Weights of a small transformer language model: LayerNorm before each block.
MLP neurons of a small language model. Each row is named by its layer, matrix (up: input weights) and neuron, and shows model dimensions 0-255. Each number is 500 + 50 x the weight over its row's rms, rounded and kept within 0 to 999. Numbers have three digits each.
Before each neuron's rows, "fires after" lists the tokens most often just before its 100 highest values on Wikipedia text that the model never trained on.

fires after: " |", "|", ")"
L11.up444:540533445605454497444496469535468529529470439441492489614511505534523459512524471554492511442589510475517477534581448572448461553522548498469581451599473415500461590499572464507567446506509445546527526467633485545448556430564503556504515478526416504543487494505539434518488446520530522519585484564581526517490427526400568500521482534418374504495464495582457508423478491560548494452497471438531554495402446484410409502548526484486533521486479477402483505503584535493457466675579489495508458479516543483558486543514554539535420543406520448569552469553472452409537489507475557484529542565544509428444529491450509484589462500524530576513501562531467412560456568422551528533586494401494495565530528513465494499492390358514503587529542462547530492523391488551458539487532415

fires after: "."
L15.up394:522564476574471552453454536487447500492537517456499551464454530456455476490413467562565516404579518560486555440549444436542540518510567457535468448586500436423466546520518527520434483484492446550504472466448458507523462630472524433514471437520571517513480386556579514470441540594531401441441575434553474487417550514565562570551505484523511522454484523484523489570533559498549511461520530494611479467387516479513528607549554485505556367434556498494436499531558483581458491451607433493508436468521543475489504595528497524483475529461440490542527496496497471466470502542447569496478568451479440450514425454446485567454539644522553553543450458359505522541527551402550589535480511469556452530487554564505451533561512499540490456462538442588627470502514428615473530544549479

fires after: "\n", "-", "  "
L3.up791:482400525529478548463462553547458436476463434465489545586476491575486480519543424475556483398631469500422506484525523422503468447513527472490515459565478503492516511536548490536467524506545501471445561497644494516438507529464519460504576534470418457514512573482431502463462442603480546465666428457531511472536522556578440536459477518346486552535502485535517559443559540525489452524437433355466577429579521431428504510526512488585445464542486524506488478510514534436409446510522568476466441416525401436588530528526385514498455500488481489514548402567452422449565500511465524507582487563570495482452489525471482473527562452538466470520477520500513521562576501464442550555550476477463475566568573396461483485422429446544429561516508547506460470604497463486560504429595493

fires after: " 0", " 1", "  ", " 5", " 2", "1"
L12.up413:593534480502508523479518538545520450504373554489522471437489504418579504431470443603484442546541558643583528409510475499489420482450568558549430498499497552486396498526519525550477531511523581521442460493496480536500505444485590477547509447567517575515564483565472531432540494569584538464543536537512437493555557502446458412525426520414531479579500465604603543576554477534509540542507432459499492510509492573478527479492487434507537515537501471498461445533468493499481444511435455535500451441569478393622532540385415547509425568555540487480630465484474472497494501420497447410535478510513426449498475551522488570540574549434517585516471533487446442487493522489486425528525567579498453562371484502425505439545503449579463573384549570503522523493446548604533481485508479

fires after: " |", "|", ")"
L6.up966:632484508575492493515486542523556460543529603489555535598505503561474510499579468426479472502544540548461422493574501526504492545489550433520485405544552397466503575457526556518482540452447462470543519458578480553476502474452486546497558555551501525555469531470529432559479420500489471455602473529583548457492472445500483557395514467437416469447469518565564554428524477483510462472454468458533557462483468472429476468610478471474581483488395421403441473482476571357506498621570455588473426509533522428600549509515480600510478461483553452546555432602510492529509447556453516436506433570557474422504547497380469462586448493522530526515561536497542476579404593498492571523602472517584477534515510473472474473496437447489548492521432527510511488541401458567476486491546444

fires after: " |", ";", ",", " and"
L19.up958:592613525493455495508505523425501589455507439370558541482426475486454415481523462555571576502571511541470524415527450546469563593504590460508550463549554517576482595460395477560561546530471479457497457498500499519414531565518485531519449447507534436508416383534567528485473572562600389542492544493536541508510482551449597533488444498495439549550523445591495602497576463506546546569562469552457471435518504424537523523543493429434560548494500486524502531527532440472446541459556514473508477464549501407472570452391456503449394453553424486516481493436427447478494479527453448421487546512515515461442378470478529564514493528433549435497355519558515441519543520500539424503483446524504478570541422467492479473493499526526477536477421501562493548550421466467559498595433521

fires after: "-", "\n", "  ", "\n\n"
L2.up473:560380556527423563386579558576504492517480524517476476601564524489492485540539436531539524478638565577440512490556476425519490459514537519606487555508512457500476537639485448569520474483561450442466540483559491491497483426463491527501450588497454500400476542513505490499508467569539505544538477446498444464560517580471519503438443576547504572497553516497578559427552500491459461526522437395470552436538398506477388430540546487544459555555488522509480535497511489405409489479485497470509445474528503477513446518440382477516465483488512487536541429450391407492573511524444436434536453587536448543459523538527498465492481605533534498482561516416546551567504529464514568596553522460490494582569480386443456462448414471492435512546480598471482458576481520572556569440553457

fires after: " |", "  ", ";", " 0", "–"
L12.up442:569481464572497504469412562471513421520490465472534465528514446548555492549485463493543462466570540533539478472484487596476529574475463490589430466565525397455473460540567500561520519437578551564400485482583481571461540371484499497539461487534465420492503444516513530495465500516532526546595470501508478473532451456488396484461511514391509492528569514613535522494537425492492562549484521412416580445441454529462433527536544512668516510422467483503503546562505541529423524595595482511525441463516426477517518500517430543512434486585475515474487428516488491431560496442488460501519508510564501527482364539511479509515603556484499537507603623510473508505527480478467432441528603480565400571507562495417531488546442401541407453506586501566489571557417478502502605525531452

fires after: " |", " at", "|", " 0"
L19.up69:584477473544526565542432458461455509475494568440511424412518557501546462462523450519504479489570576514488488473534501549490545504449654496479499532580457501526337503516468472443544503457512486502489560501568475581509536493494529544509467378629551544447519551512594550387448530466594540484519544523485450526493510477441457495463427487474491469482509516624457507529491527534507581545498454370371559465504381566536486539503544457439521483439440509511481493533472507479497499521493557541509523454536481483496552491488478435559507452535518461511525440519488479417581536487445372522454342543467538479544478429483559438528520527446521509439498582489524427505468481426499440463383568468404501489446512567451555466571510454615529509517532576566513584510385520556512547465541550

fires after: "=", " the", " The", ".", " following", " to"
L19.up143:483562473522513533431493572519566372554551536502483466529473528414441496627480434560476482480436511518518487406569390556513455449481513528498520540480564560464508483487583503523416494502540520556428478482580456496478516510490477494493505529530515441509497581516485572471540381542596503481511485519482494583503538458544441394499468480481473606478519529503549511437486430522528589460514533531555625409571589477525469576502524554466455428443503609481497553497456457554439458535518456536478406507553521521570564567490406499462498545560456516452470519454407423516445473489526462453580454572516458415528503542573375555558508547539426459502409552523504515516499459489496466445540612439526453568444512479412482397478437562501462618506533533470517489487482507551414540524473376

fires after: ";", " 0", "  ", " |", " 2", " 6"
L12.up127:498505526484503508475493488502530487525488486492500509506448472415505351468491458566574475512594490626496525430503496580505562490443501552586473451514490480572460476497506453555406443501489527536444475530517502550508606482498625476516519511472501517473550453605495488436491560526626539423543460549570452504506499540505418461471357496394589502606492439528594571514520481545509462578502458499479464499548514507524487473477556489600513567543528472529453499485542384548438501453486456489478496421539490466624492540447449532506396537477516529490552468508559460440513516439554472389550480505574458492410420584535546507495636474464455482561501581523470431474548508473455388557427461502501482596515518469453498436500494397553364534449537470478442514495404475498528512520517437

fires after: ".", "  ", ")", "W", "0"
L11.up691:530571470605428601497561560408471485471465548469482563592531512535439515511525469495513592397568575497485438487587454448563457489509537429524532460605457370463413511511483519587527419519557434476565522503542471504464549455547506498495503585564512421470579468500527548568521476530493503444532524432574493531565531487525427470410441503468461479549468485552467573428557514480501506535512474425436460440494377516418471531526541437473597505413449478428486485501502503437483410475457499502523435493532442488532537506462485583559483458446455510483482459471439501500580572532515456450423528533481507528409491440468490474488506626570557500548527547443505508563526496421469573521516466475414464541505550578464546503561474461507436470556543569560537340568443427578447531464425499

fires after: ")", "%", ".", " Tri"
L6.up401:558489483514486502398517448480575425498446475496501419589511467462419472490475439436595517530504507551383438417509484475517464450415569425577482482532525442492478469659596533466440539506482609482437592480566471643551589459565558408570495489577520493411524530432474527481505485480486551437522525513504414535533543487411428549496454503521563505592565495547624587503542514578534507552456514501515488453435462557476438557630505343471481510548469612464513486517474556457464509442462493506493449518521484487408449491414492536571449493481478567511519419451448466563528531490533479362526474471538477527540459445543529512457469456539535551486565467483517505547524460483470494479412495552472480576487485453539566469516496481557507558479558559510436476491508513521538542497540451

fires after: " (", " the", " in", ".", " In"
L19.up971:459510494524526510344487486491528575625497479409544455502434491457472540576504462508528419465539477523599563501571468451448519513454502449487492402504552559466515636477420549528554485446497558481487495476549439448458503481464557489461434448489532472651583523522435427524540446465487459413525472455613438540439487570558532541466437500428584472585435573511533508496436494461531493524490468514573539516454495533596582472517492535418493393507606505478504586545567402458563540504516455499478466547605428448545536479569469440420465520472489543518606454482562471550529476459489538493494467446529470476470441581607495566537544481487444484528471527517558502451525610492444473481453590533555562533547512425527409491485425510508462540461570493487512461468434472524473501524439438

fires after: "\n\n", ".", "\n"
L12.up204:438531473609447483485520519561486444485493514487491506547499529396421466488535479577538486477545518558496471460595518416496541524533536364490557413552483482556445543481464556528566413488550441503552502520514496533566609496440442492451549471440493443447501542465469530450457419604503486463610479485450497469567513564490588453420435424498428449499470460457489511445551475389564569495530465474419518456490498523416394542506580561460511486474513413481452466522572484507481496518475477414531494557581492525550576573474450621482492427490456413548519528539486419535634560613501560487529485501437397517431473473505497503463492538565514459552482493476497535493545530485430620560523523484497520543461579510449533396527482443518455581522565472521484506536517462501443437440391406

fires after: ".", ",", " (", " \"", " .", ":"
L19.up461:520509451543461506504466474493577508477462572429498504508481531543562566550599488512549476470532639539552496422555441495504411541456575477584499505479544410505481568437481462565439428550433427403476471505554470480506475444526554420457448443478492450558524477532514544491555448546505525404553434543526458547533530555541489515450519528517424454505409554548477464506551520435535462415480430461508476526596536461493414491544505528458518434553545434506495555420470473498429468473557459585513420584503498451562598575414498556459491490563481318527641500556479475536584453571406470461518510555474473389507445520442498506592564466577510496554509509480550552518518488495461530475512538461538508502456519522427435468590497473548528587458531528560579480541488463620489428493451533

fires after: ".", ",", "\n", "\n\n"
L19.up29:541574470437512439456456474602515570436502452428479554497500536408480497555494495523539503528587465544424424477586433458533571624368566446504577439539578464516423600381504520492483432529532484477466506487498525536409520472552589543453521404529448493511531480461573468532480485607482423551533497511456447431527538528487507464530517480473413513562474486560488458494507512426541504510502497532546466514525501443365504641455525487438476500494534531512404591512573452492428443504574500500512487497509596528490537493422451481466501497531491489518506506572538447510508405565385571530551424508503536459552545623453420591602473576511544492603497484557471512508415483485454561495562550463447513529431479449433508459513461499580520539483545476538537522510451411492536436498434514

fires after: "-", "|", ";", ":", " |"
L12.up30:517487506532449509447432517524591588522558496500480570520539499475533430591441448523482496475545482520474513481513444459464543589456561551474550494601540471448521550513460497577443442579493500481541477444497454433475541544499555455526470503534558469461463567588523470495519514538564440589569469417595447492498437469550507543499441489532504489522473459581546520517469473520532543413483441476540497464436489532567550486506563528543474502503539481521430548538559483556447590525553485546466435490538410474497428472429452561505442462427550356491621545521585452407471523490460522472500459496564415441467426523538461459487573496502559439510644476552643447599471448442575570503558397535462420565583518489464439521492380398604502482447510510477525544525476469559419524521454465

fires after: " |", " (", ":", ",", ";", "."
L19.up218:487543510465507557406456521514576528576517561454517472504515603543444525538448485565546545445601477679519577570523477503511510502465573412435443485529515526496491505459512547511470555477550488542431509435519527429456474521538584436458484457470616552427519510569554484480618564542630432451484558501540431494469483443499490467463459530397505506551462458482500491531445468511423570531560474437466458526500579443491566515478476450517468418501520447459507511444564437476434464423540419554535413460508465530522491552427502490514460427487512418556521448441454510436518531465449515481464366449568487382479493458497438509526484566384514483606542516523559513501464576569439521539415549503523466548493509432478483492499376508560416612490535496509469564494472567545489578504542469

fires after: " |", "|"
L15.up184:628532476544591547521483489512454473502499538548492473478545548493489468450501412495483554399575564516510507433502531473513586557392571435520488502566521383420472516555533502481620470438488523539589569481431502545501567532466445533539591486528591509544500578484542506502521476405488434486535577609541451541472461487497383517509445557507484517541496505599516529626470540525456575500503445524443485486415452593509476483571443451435540546471449532535499417560618515464555554550500497527491444538512440563424506448515419422574425447504440475452525510386528455497561627467494490457540393502547526468441534500493557531516496506470512474453526551527558433553511574481593513466468529532479440600506502522477486458529534456658483532477536460509513494461434467545506554514551488

fires after: " the", " The", "The"
L19.up556:581499430465543465413465497536583569471522473426517462477497507433569484591439458491586476530538497481519477521521443439472481488499494575570540477450504461516501543532524557448558501484488417509518522473506452492461489463530579502624536510599512520454551548554490401494528433564586525451586476447508487520565501504601496527529476379575445467578430553430530472494506586555442554460554501536411517489447541522516576598449495486470465361533550511446452516447500468563460411521495577452517413477517479538487541474513436557569504571492502497554519501439406458574472533499490548453492490539491324470472539419542443598507544601467513441509497546473480511570481490534505540527460529527537446529573539463578461398515396425610541480488575489543467448460578518530431469449457429

fires after: "\n\n", " \"", "\n", " (", "."
L6.up228:472516515530482540472507549472427470555415508498433433560575503477457388518551467590603516466489528520626476430603562453562523497501485461578576474515444527532538621516593492585566451503575527559451552536531567473550566514512543468487598459528538488423483451470466491559544425550464498449587393517461469394547469544460433465464459486514479427489501538458463510463533563415594502520468522413397609456590473544482393474573561474462542426566424479403519513522501527458459501462582510487528504423530466417482430549548525601527491525495441443476514505491519372439430443532440498496470498442487486460486467419512486423447511485560467577500420453530533494504515468491507524532519486523464529535502523496553530446494466483536544679512484475495523486504545536481478442487422502

fires after: " the", " The", " N", "The", ".", " A"
L19.up473:532485525546543576390483596551444438575548556449489502474457548468500545527505452520408404483454548546497559462498419408559524576430561513563548448517453490523408485484526548452481550499456496489547450467457444530438514486557550503547486553573535447517588469586472499459596454528478481469496492440484415496488548472501503432594511522552454532523497568518518512514481489488493531462553464424573552492502489612535541573513504591547477516457552478536364471504554478597442534520527535470512405576529520499460529496532417527545475509593459546435524405400537466444508440454521467491481485573599378315450458511535402540558494465570531448570459522531510544508472554494447588525471515516477500555575448438438469419555421477592446524543510497500479432469514465577459516535478486

fires after: " |", ";", "|"
L19.up7:505555569506544600540488520515451542435533530441486526456439482510584417444584507476477533422565681590528612471527456489439567609411585449544503517502527468575437539469472465446585446478448535484529488484520505538526542551484525492488496382510441489494439538509521493504548592561620461552489515476614438508504494476489480489506448559489519378486498561531446502478497493529468550512436515530402398535596473551492458469460524443506490461384451478530534456474427478488575540567502506502526494477578494452521537489469458419510531391491588447515482524421445490452501590469434495443470426501532569535455466440555537449522520622381527483480557577532512496494448522510405445487476518488462485524538468567493499461519468415535545539517502570553568559529425512476512517417415508

fires after: " |", ";", " 0"
L12.up29:584525548501494486556529438506536427485463525495538506476510489501529412477457480553527513548532519612558531462517492558497555567449570485500487436537545416525469471500541502581482529419515566499448489481574512513531613517513597534531510439491531569421494531552541481521458553484567510416585469478497473482574547557498448533515463551375570498572579567581636561581436505493538500545525483420452477422519524597432416494513533358560464544515512449464473480496526380500524427419433476522473476467498494458572579525391464505474370586499470543468547445500549472467486534471519420426537403490452453516534482567558541544503575517445533562529423547487468398506551507515513411494455516528526478608440437513489422439575497436526430580472565506443441554509449513507491482506527505

fires after: ",", " the", " and", ";", " ("
L15.up170:463512573473568549402553510552479506596505391491548396496469456478529509641458459501531508440535420515437493536538534458459430571489475548448477444564519558590511532507496479464466526457492591482439467494431479461507580621505525556426458500561604524515583650464559484546538660480514524450533450522511463497500488476538490491507476445541542426517352551495538532516580486608471514511515502508527494486508498487529497505533450511446514469484517498522485423505569507478421501503498496552577478526547470468458508471523416473421446502538434597601470449449556457544551645477467476482478578487580422547509551475415461577493503508542480443503515469548530482551482520418473518565513465468380470531518433442493417557405542410471548536545516440496542520513541544519521507465443405

fires after: "\n\n", "\n", "=", ")"
L5.up306:503481530532473531483540575512489519435539534430503514592548513569464460502562434423525510483583507544461457530570431581446508489456548457499497459545524491547490603500477467526476453464605362489541477506581468543500557487499505502399507466514425519438468561449518515567489447556554484542628437475568510425552451508569556555469466583525519547480474582503520533416483515485511399583504517450519553432552488501468482452574552477475553478593377569560481510515502515361425426456544472481502448478545492477507533498423534555521468427446450484553550388466482408504555517509449559500547444592521504556530413496458435475537502507518533496555487597512496455576536510471420517552551425462416564563614528410519496422499444504478480558486491498516490358558427477493509428434478453

fires after: " |", "|"
L5.up366:609475528608431470482461500575503504481496446463481424521545487564460547490537475436459530477570528478475449515572485528469500532498556509491484453520529354514502453548629434545502490471533486561516529486612536404431502485483512572565499530544434543419440510532511387493420469564558541470588493499527597468488464515546443530444478565381448402475543516576523584518557528506493422458439478379508504454480509492463567500564509438514477553519435515412452498550496503445416535592428528527506448529525468412561544545439472589524498562465488549584550432554524462382541553498468548487550515543521469522479502466424436546638484479506545467493507484500488423540477555487552537498604504469551423596502508481467498515556423359527566493481501534501522523574455476538465546488496416

fires after: ".", "-", "="
L15.up386:506575525546446639500403485494481556372454482485483580510529484472443463559443431488535546389523520517457531461486507392439464467457503513442514485540517485564534615554456427541508442500500508509502597489429456506457532501462544494612482504471485422587456447481450504508513564517465416546488536429511528557442480445612474489517515425513449486613532556541506473496527517540596479456442490476574504445475589444437538624527555410513496470432461481493499526494460472495451492516607499444473470483548513481558498519487524512555483451428496479543546480502533439485587565435439481519526378478616432444554504496483538522512514547536614551547550462422513533572476548476542596439537404568412494561600479524504462509488398439529556539507515501513590522609485527523546542567510541

fires after: ".", "\n\n"
L5.up181:518596419617422514537526502508442477406496446499495582449559485406430452479578440507492565555498521483507436456555503463525441522508507457498493440562494485440426553438469583559441432453579439543558548505532469502487603475393519484452465498459444447547493483468502558510383506495465484487510456501462555517557494613480510452528443457463401480566507550467460501511562470500510386485466546499445579551422432474462498625488569515480596480503446419519491451612566452503530504604433481564504509486535543533499508537471471579588484476469427450523517457517490377618530489555477617487502444488498424611540484461554487513475469575457573451449590530432577554521525510514482528466495536566501530553505468531472506436465492552579560586549539483550463534569499479519476455520423534

fires after: "\n", "  ", "-"
L2.up887:540535526574421543414476618525447570590440453435496505568595516534514482525553490550516460513503431550448393524569495494472458503503563451527587498544520435448475526595510482618451473476599503482538505502605478532487569485530547526580501530573439482472505474480504505567468538553540464383586476471515545447523543449519449475439499515420571546479520468552501549454588515448476437512488519422458514396551452549421454491472553483524469484509452543516468477455469517494409463463425576531527469507570427422433543519412469640541506544448508552465560442483561455515492580515447407476524563463504450473465427436494482548527493454577542483481488507551483466518498511478514553468585439525449479549633465451498436432455450496534505486550579581525473432612424473502476566606573482

fires after: " (", " in"
L15.up146:526424439466485505415415518561464471531420407479527591484529533502495482405497425430512544445574538506412450500483513484428515476497533447458559604430484488549400500542454542612553513545531560510528475474485517466522479460563499523504498561530438492478573428599512431528503470602548503562529451417477577526434543581465578496531425489546485473539487533441459540415549444479506553455507583479507490523482544567490454472599492558473480432539496554565494542497509459449483484546481476554506481545510547441504599468446524499441478493603648432575480385568601471394538537534493554474602437539477557507441573536472497550482486576462504440543545442548534491507587580524486529539419565427508497509471511501553451433506507499633418460495456524484546533513436427561452461480542469

fires after: ".", "–", "\n\n", "-", ","
L15.up209:574557532478386628450405588530373500499470561432501540503533453429420385465469440497545586422559462539473470512511518459538481440465612438432585458427440493512473523517419509539490517569514499495634513495426464497468553492469517454479469601459472430518426504406499515474595535567474442523550450487494582494543500478511545422464460478529507544477438529499466457427555455524473510540551450442461519461514512526397425488508545472547537529459508501547473413443521499503460459552594560464454445416594461461487482500455517586466461511457503418451411429491538442551569490469474459494492459524544577496516435466590474493491476501554491464531492562523567497581565517525474531544537445507511423585582449521483477502534421558512513495574475563525534615654506465512479470539513498

fires after: "\n", "\n\n", "="
L11.up889:451486462578486581476418464511485465467427428503459536483494510469503433475640418508562553400512502500485426495593497415569580585499549462519516538496462427507482580485505498467561473501546477595528655518546488476450573600480483485531681503501430382535431476480493540539412411580501520533462439527434473501563484546452495485445431418509458503508491461504517541519542497450590530512494468473475529500533468524481512535500577468471602481507389432510547611585517479500488482531536468486477514424499491551536484557536496527554462493458452352484495468455470376570540491477466544482598495557529443507507471439477486493504514519577545465491464476538541554498552610498482504595480572552479532518481498504506586444509409424488479642530525438502435479521550497493508482457445533

fires after: ",", " the", " The", "The", "-"
L15.up717:538467428539532517373460566527471464560493465526503448523501451433452514592530463581490567508553519538482512478569419425402599540502579522494551449520555459440526457530559473484471518522519530458426528472536510562523546521497476564530493548555468464553425577517570509424539502528464473523511454468487496481555500510463504486518450567493465575583485548556430519447484425512494479373523428529540569421416482473520383497507470543511464498465522494488379451444625490531389575578453499471522439504579531601484520514451482509488472472496519478466515477441387493508599547529465608470503478481505454449532581496480574555507413511520517539500563531570544539574542477540499556431431469488484444553537445531433407494420420479655425527501567538526482579494499554554498557529402403

fires after: "\n", "  "
L6.up546:513414492559412607445462580467509576504495466417492533576509532530464518618585451481578621427539479565449407510545512512509488522506540421495516506503491411480538490557436523577517445483558435484477521497623520499488502417431443535484527601530409448492359460448497478578478505560523487404532439532520533445538512550523525438428470502426445591481479553505462560420537572445537408477452514427444549447590423471462449478579554536475539493504372589480493492475502546427490482559443588492547499501493456476519548502542511615497453495456473501546568447447477417469541595474449458483523555500569462513481498515432393512504502549523436470547480495550536572505494531437504568510624523515463519557509510446479487485489454486481489479505501562556491409570420485571511486509560513

fires after: "-", "  ", "\n", "\n\n", " (", "."
L2.up770:457380532474368571521500537507489502488467480436481453541563563531535411578525473437501538439655492581454512512514486483487467478453530485523530518544482499583471453507501500550419469484536518491483489478621517388437552517520480501460533493489379481514403467529447497537536506550520472458543452440555547446556555501580464516490513543489474569516481538491457551450474560496490429586508431436490542384581510530378534508617540480517488455513365532511454506476439583445425525496480417545560442398516523407512544551512451565552436487558464571498509355442549416515521510471506485527523406490544537598461500489516514468470552502541577492518488468456517562568526552519441556478518513508424493583610497464508423453466463482475432480460557482466472419581563513479564532497570472

fires after: " the", "-", " and", ",", "'"
L15.up908:570380571546552562438494468537499460548523432499476435592477517503486534477482430540615508484537566531530611451569517473491615442490617432475407469498574556490473468573465538422529488457480442516457426478578519464517545458549570535432462511501510462433474594515503501563526452499574521468547537518529509547514477452461508500438390566446399500548519541481563526474504508520553419539493423459545486446494554531478435548588491461452489514473512520452516468511546505485456576511535459489571425520550479547449500438365394449512494446562494559413434434421524428527539538554544522480563384490497496501514486490512458561477438515475501525514545569472556427485502575522486550478439568515394521548594477468484385477541448490614502513563544499538536513496469560576527503599442398

fires after: ".", "\n\n"
L15.up293:514562393554494556523500525513481485458467579497514498543463488413460456588592472542550577424525514556451512424495498450453580524469557429506525492628594434442456544509426499550443474544511419511534513513554510504527599484525504515443514422441501395541463503502544500534470544473460427444463489492490557423517538613537516436481522512473440555511529473574547518501491450460579450412474510528543453459526488417436421584570580493500552434442470524375434492489443471480404468547504526552520486510594505496451505548510485559508476415523526455472516513497384460517525489433452494501497442463579541429512526542505470574577525563534509590628478505375517556495444530456546509472521530538388523539477532494470407545464475461554458604533569483601619571495444489501426451474470514

fires after: " |", " one", ",", " years", " 9", "%"
L15.up621:554545589560514478443449552491534487460547455466544567398452516531516434443491447527573520484503457615522519466569401476443583544464595442510469434569501455548528508449409497533488467494482568571482463493520491509525534494493587517476432452517549542466484531508549549456445530542543515534565525544539454506534520554506505505399426494437486501582482448516556594517611419446437526466514521526596485461462544439500662490488513429527472467524512427557465535581554360530431411455575430543520461435522534461540544496354513499471451515548538469574558472612586443417429513497450553493514448449421539546569435485441572483519521528467542578534472498554460491537516465562488526467402522525579486557490511526447520532502498563537448491439515475556446595509450435448490439481514446

fires after: "-", "  ", ")", " Tri"
L6.up951:540517490532498530469571551545515459495444491457492479609482458485498506509476444581521515453612565617455492429531446532487487436458535552541520468558496488503472487556557448514462527547549556503381539472563434586489520417543611459527458547561568519386513508492503517531467554532567534476528504514526414511556576436503481463522474555504546516491643438514572576473557447556497463442492444448460477462469493570521479466568509384602543545500494549473519445529498502410455507433465481508473460364522469437412413556456486531510464455535511476510542356432427443511525581495580535328534460484537441572468404452515533521457532559485546502545506562483484501543532555545487444529450562491404494587539481485418465439461477479527447499514485551517474557516423558556554483566547474

fires after: " |", "=", ")", "|", "."
L12.up974:537442521609471542435510541478556569481516540451495495593508487501495459501574465542512529499536503478471449484567371505511524491490483446510530498578603447559436611519457499515553452453449442516459558479568425565438535481560482592400518550514439467526509561480462461470500334474565526512548490568563555508483440486476567588488518509482402575501491551560571511450491473502456438513420383457508495556411396592565467523532514484431538498471464474473505575497502532456484520555469467568549428503577482457521495508478487513488478490573501442583460521531427409507569519559444539440500539584510381517617542500447546431607446510540554423476549598505577445609456545482463513481436496501421502577533487446476467476516402491508567536493499498576522439514481524540531444545460461

fires after: " |", "  ", " 0", " Q", "|", " s"
L15.up792:611419472584433557468520600454475489445511458388493478489514470477577539472487509504502560496542537546487383540516425549485513441542533527536514478591458427519433440575488460623514529437513492507432514476505467496427494435452533474495528538601548537458491587483520521512420489470525481508598470564541491547585492457521487467411511520422457562580530562583572554484574492494463534528503520376425537468469532569418461489568484525569480461426419569529469518543524502544449435492478553511499442388492424414470519468436429463578463481569539466512536373463457463506610459481509468454488459511516439500520410499484523529488562517443551488537460560480464510604562608475518484501445600549542405556514450464436523519573442539483433435525479533561491554568463469533460517535582458

fires after: " |", "–", ";"
L12.up60:577504539529511491402503525595470479481493548507544415485498503527523509498448475628528522533600503664507526426455380524505497520445536511474404488520566443456457503471504558556465544481449595478409472462489468520497552523500503510562479388528590502452536557579493500495502540501600524502584594508480461555525474533505492478499394570356523504588436479613555563574467469547462489553537394495503422463411441577518487461490481446531438570520516471518509482517562422537522479531470472560460419495537468454577628519474538462436444454503500498493496492510480485480471560486529407380569437450535508432494556513512510493564514496425521471498496545474498388554466503510504437496485515537532435577466517442432548477509432404609463552460567550441498548511431474583503522519514453

fires after: ",", "-", " ("
L15.up993:550482549508489482397573560424473461488469387479537477622445541385482508488425465494492494524567432512505570479505517550499475512500475540551479458621522452528509488498499519472548485498408442443502480462596516537434582505442409597475486530450516492476594494546481517468543564512477517441598494437576604567538510461513477511472469530501485385596427554577547544524482468521493421591524512472479449544551506508628487489496497461482471506526540515438510491512582530470418438462401463469563443499503468410508510526506513569523494560522465551547489480530408455532535489610527584430510465433545408597577462505504616492507431442530416472532546552449565466556540540462366545467466430466490437547542492502547443445528473436445529451508477568540510451509523493447543465504426391

fires after: "  ", " |", "|", "°"
L15.up502:596486501627470598530468553444436518463444521462524515540577498552517471470579497498536523426494547519519479416491506587465500533486550423555552436511555404455443468540447486577582539424490514549504514487462513488479513434412456504549423529534453510542438446455523505581474582535513452453468538502541476593522484501476434474574488593439524448504496552604549527546577468521487515486561465380472514458459443582480494388537495529521499489411507509480471450536529442467518492453572496501485487509543470487482536441519474445613481446550389519489531436507491446426487552490453470471534475538532557636430471495478433445432563579477525486517435489514505491559561530434420496545464506597538401579529451580460505515568449467588467374511478572548509541584384451535556564471566566

fires after: " |", " (", " 0", ";", " 1", " −"
L15.up242:591400522491547476487411532466539469552500490549554464417529502478497426531453470545493443395573485582520449410546406426456518543449494505545412490536526490553513495484505511580432537433450581501403495534465468471524535439483649489530540456540564498609507533633470514518516474482531463435543530518505447464469559478588480535413444491393553514610582553500636550562511455555518571509453446487573494484410530518491575526545518531596485482507491443545525547506533498559511497432520465540490490441545437496566499529468382528399401560530521542468597437479537434487462535511474517476526493463495455484532484530452522580508565543406481537499556526518399507470522485451493498510489476586497456552484512530464447472511487465558503460517559467469561538542374514482429601609547473